Weights of a small transformer language model.
Size: 10 layers, width 448, MLP 896 SwiGLU.
MLP neurons of a small language model. Each row is named by its layer, matrix (down: output weights) and neuron, and shows model dimensions 240-335. Each number is 500 + 50 x the weight over its row's rms, rounded and kept within 0 to 999. Numbers have three digits each. A neuron's up and down rows have the sign that makes its largest values positive.
After each neuron's rows, "raises" lists the tokens whose logits its output raises most directly, leaving later layers aside.

L7.down266:550490424433542503546548561518472510432477485479504502525453396478535401510560494492458466491450458527586437601470505472572553549459559533467529478399537601432453490384500535524601479486485478536473534414482495507498443561478576508515489480514444398465564484554473530559455496465518427486
raises: " time", "yon", "no", "nic", " being"

L7.down287:498481442468423465544435517499484542493495400565472485431538531550456435500481518543473480407511451410497462527451421491455504498507586340473470516492538471460507584490551578467497459466463516532545370488464536492410473462481489554416515514545500509526440468523478569532454479516502430466
raises: " prior", " before", " immediately", "long", " previous"

L3.down330:492368430614470513517548618517457602518556493444479485582574409536493522461486531471490481461474454549463539473543475479499584485572515436541513493430520535585439520496490519559566505640438614469483511541575446491521436487532462442548535525535529630489466452469527544520571496434526512436
raises: " further", " this", "ever", " they", " he"

L7.down285:384547462422569566516499540648510463544559452540528404549471578524531496495543502459500603486469439577488428493548572580451515513409509463434487486479617481534549431470508494541497520532442435514611494445568513500427547447484398649454473522491445474528476490414452616574445480458544469504
raises: " during", " while", " regarding", " throughout", " before"

L7.down281:473512509501612509419522431511575544400321506510480461431455493519518543564514437448511532463560518503568512490435506514430606430498466447514453465501526410541376554571461551412384497560509541586468554505508502489512419558517533430598501503527492466475467510468562495514594562483475543397
raises: "t", "nt", "tis", "tive", "ts"

L7.down12:442539513429453498522402439517522483456462515463497521496535544558511529471514402560507513422500438392473581532433576419448523465483633455560501469573535486587462567456525518539547491439558527497460442512533466471556504480513583549466614519485435466447566524518535520539542513540554554573
raises: " times", " years", "0,000", " days", " pages"

L3.down887:503591578496520494450462536518566534409531541511555515410472531530562504503459396477548486516561500430457385469502466450461554575457444396448435452504600444402503573552405509605508456501412519549492518459590430518412564484442525412517546483427540493455549488537541483386534452509454457441
raises: "t", "kh", "ld", "rk", "ts"

L7.down440:516597490480470533531534473450522632524458484480543531590540561452499451482566411488584537528481496476506507566434534458410506476443474534539502399469442465520443458432487543375471471521407583516539423550485550520631498532438545465500505524492530535560438541486417480472525544472487457558
raises: " homes", " schools", "ations", " locations", " properties"

L7.down263:562558471472484506472420533512525446458452566493560515499482549542496519572430391465467591451575484552567425593454494429522534512525499513576543393387505522447489420455481497562537507563438547409536520475534540467479521474500410579405459517503464433518466528439646507493440509579475485420
raises: "es", "au", "ary", "tis", "ops"

L3.down716:507529462443504448455520509486517508493552577498444529461493466515473475537511526533446510537479556590548465553426458428420481479576461440647449544580579505563574511595447494448443454515505466441540575490454397503521557455487470546557529528509478519452487530510518522557532548571466445376
raises: "ary", "ability", "cy", "able", "rier"

L7.down127:429495480504498561420638477432517534492511489424517474520471454476451568559537445556508511456444499627462509548468474500476448481516466572511451467485511629512477590407493532422543558493429468536528515503527452493485541512571528395574472509471499557483610480578480482447464560498538498486
raises: " etc", ",", " and", " &", "use"

L7.down465:478469487512431538478485471397443444479518461467492506568527581482452404478497544539549611524551496519533549539497472487425524508526509556484518537463360520562512492477516442475386506528571574444512530532507529574528487559545527522422568452555541503559422509577575551439505480474647463495
raises: " of", " Of", "ates", " equivalent", " World"

L7.down155:436482400566527572500521619561595452460485398505505496510585524453500517543456543559497529506456473543507581512521507506398475454473520528495534497420559521449536597466515520527500478406504503509508525441526430540546524535407522485464496500400469519530445495527416551464387508524472444602
raises: " until", " before", " except", " while", "."

L4.down767:606547496513506460522495672451492530580524589499420516415370502459494512504502513429500429446476547596416505464580525515487552514500503457427444495503460485468456581487495466530513525516594516548534516556504562510460490571595516442526442500508564534489519478568484452532469450478532440480
raises: "eu", "ing", "ious", "ies", "illa"

L4.down836:525507486514471496530509568524578506469507546415585503489561524557520489470546562547483428499397494421497512568504542554429495437433519515506531485501453598500396522498549550554477510609551500452417501494422370521378434573447527542555464502479496465500513552413517430447430567500481597477
raises: " he", " they", " it", " she", " there"

L7.down745:460451569501421479514504588397500537511501334461481574489494617515539436477419577495504474457407568530553434476443519431477505429510572552431455518454544477472521391442515482425503462516508541587495398428480491432554553497527471511501566478409508443415468493483544522436535472475495447421
raises: "00", "3", "050", "4", "6"

L7.down86:521497425522562386437476470539508492511580564580471523501531503559471512582537478491447535421569445453378512524480496597494535491547520455522532483451545549495477531526492529451572535450484550571498482471480512503388538471568472578491544500536548518502403417519504497512462537410449585479
raises: "e", "ement", "isation", "o", "a"

L3.down793:534425524469513464521469544520505567416503511494438452553369508537471405478476525471512495451538581514640543586482497506490530566560447453458468519582495562483437556396580542447482518480455556566572479447425448534518497484563533494525562543415555515453479513538574532471615524456451593461
raises: "ry", "ron", "led", "ly", "ny"

L7.down141:493433507439543409493540506504515513494555536476538486528472523458460516413487557503428492566471526465477447529476537520467575476600454493496491411444440530538455539443430534539455551437545453514464493439481494514462533522525445501454484512562504453445526522462470610414452517492597527441
raises: "hod", "law", "he", "ris", "wing"

L7.down142:451579552541502469484429434508539461415574476557511619417482539537491415498501444453477561492496506502361482607467562496521457563515528488533527553468527471627547471515555481529458485423584498452506494459538588543550475513491420448445440494546577538546592540482563441413457527465472498455
raises: "ement", "e", "ee", "ible", "ique"

L7.down478:391488504526598499531460505461579452552529468583458527414444550581572509541448555474587463461510494506466434457466481442547517567376487503529552431551499431479569539435554451565518591546418495545515562496500443475561488542480512550505513490528423457579426575569526496530495489444510529549
raises: " (9", " (10", " (179", "res", " tall"

L7.down350:557476435473491487582496494531535600516332475502454557504491545474575439528497419453508486451527486540528471482533508500463444490494448470520543445439517424544534504453470504461467544516443477518551489465498545503463515469509505523495526556564528446459474483500479483437556491442433529497
raises: "ent", "ping", "ments", "ped", "tale"

L7.down344:417539452430554424572499557533615502463534530461473519453547594597412508590484490509487439502462527371570473437484498518478419472569544478483482458488550583519488444603462519499473514534510459481501494476537420513540476481411469474483566462531470526512497507553521448437554544411505537593
raises: " there", " it", " she", "ncies", " he"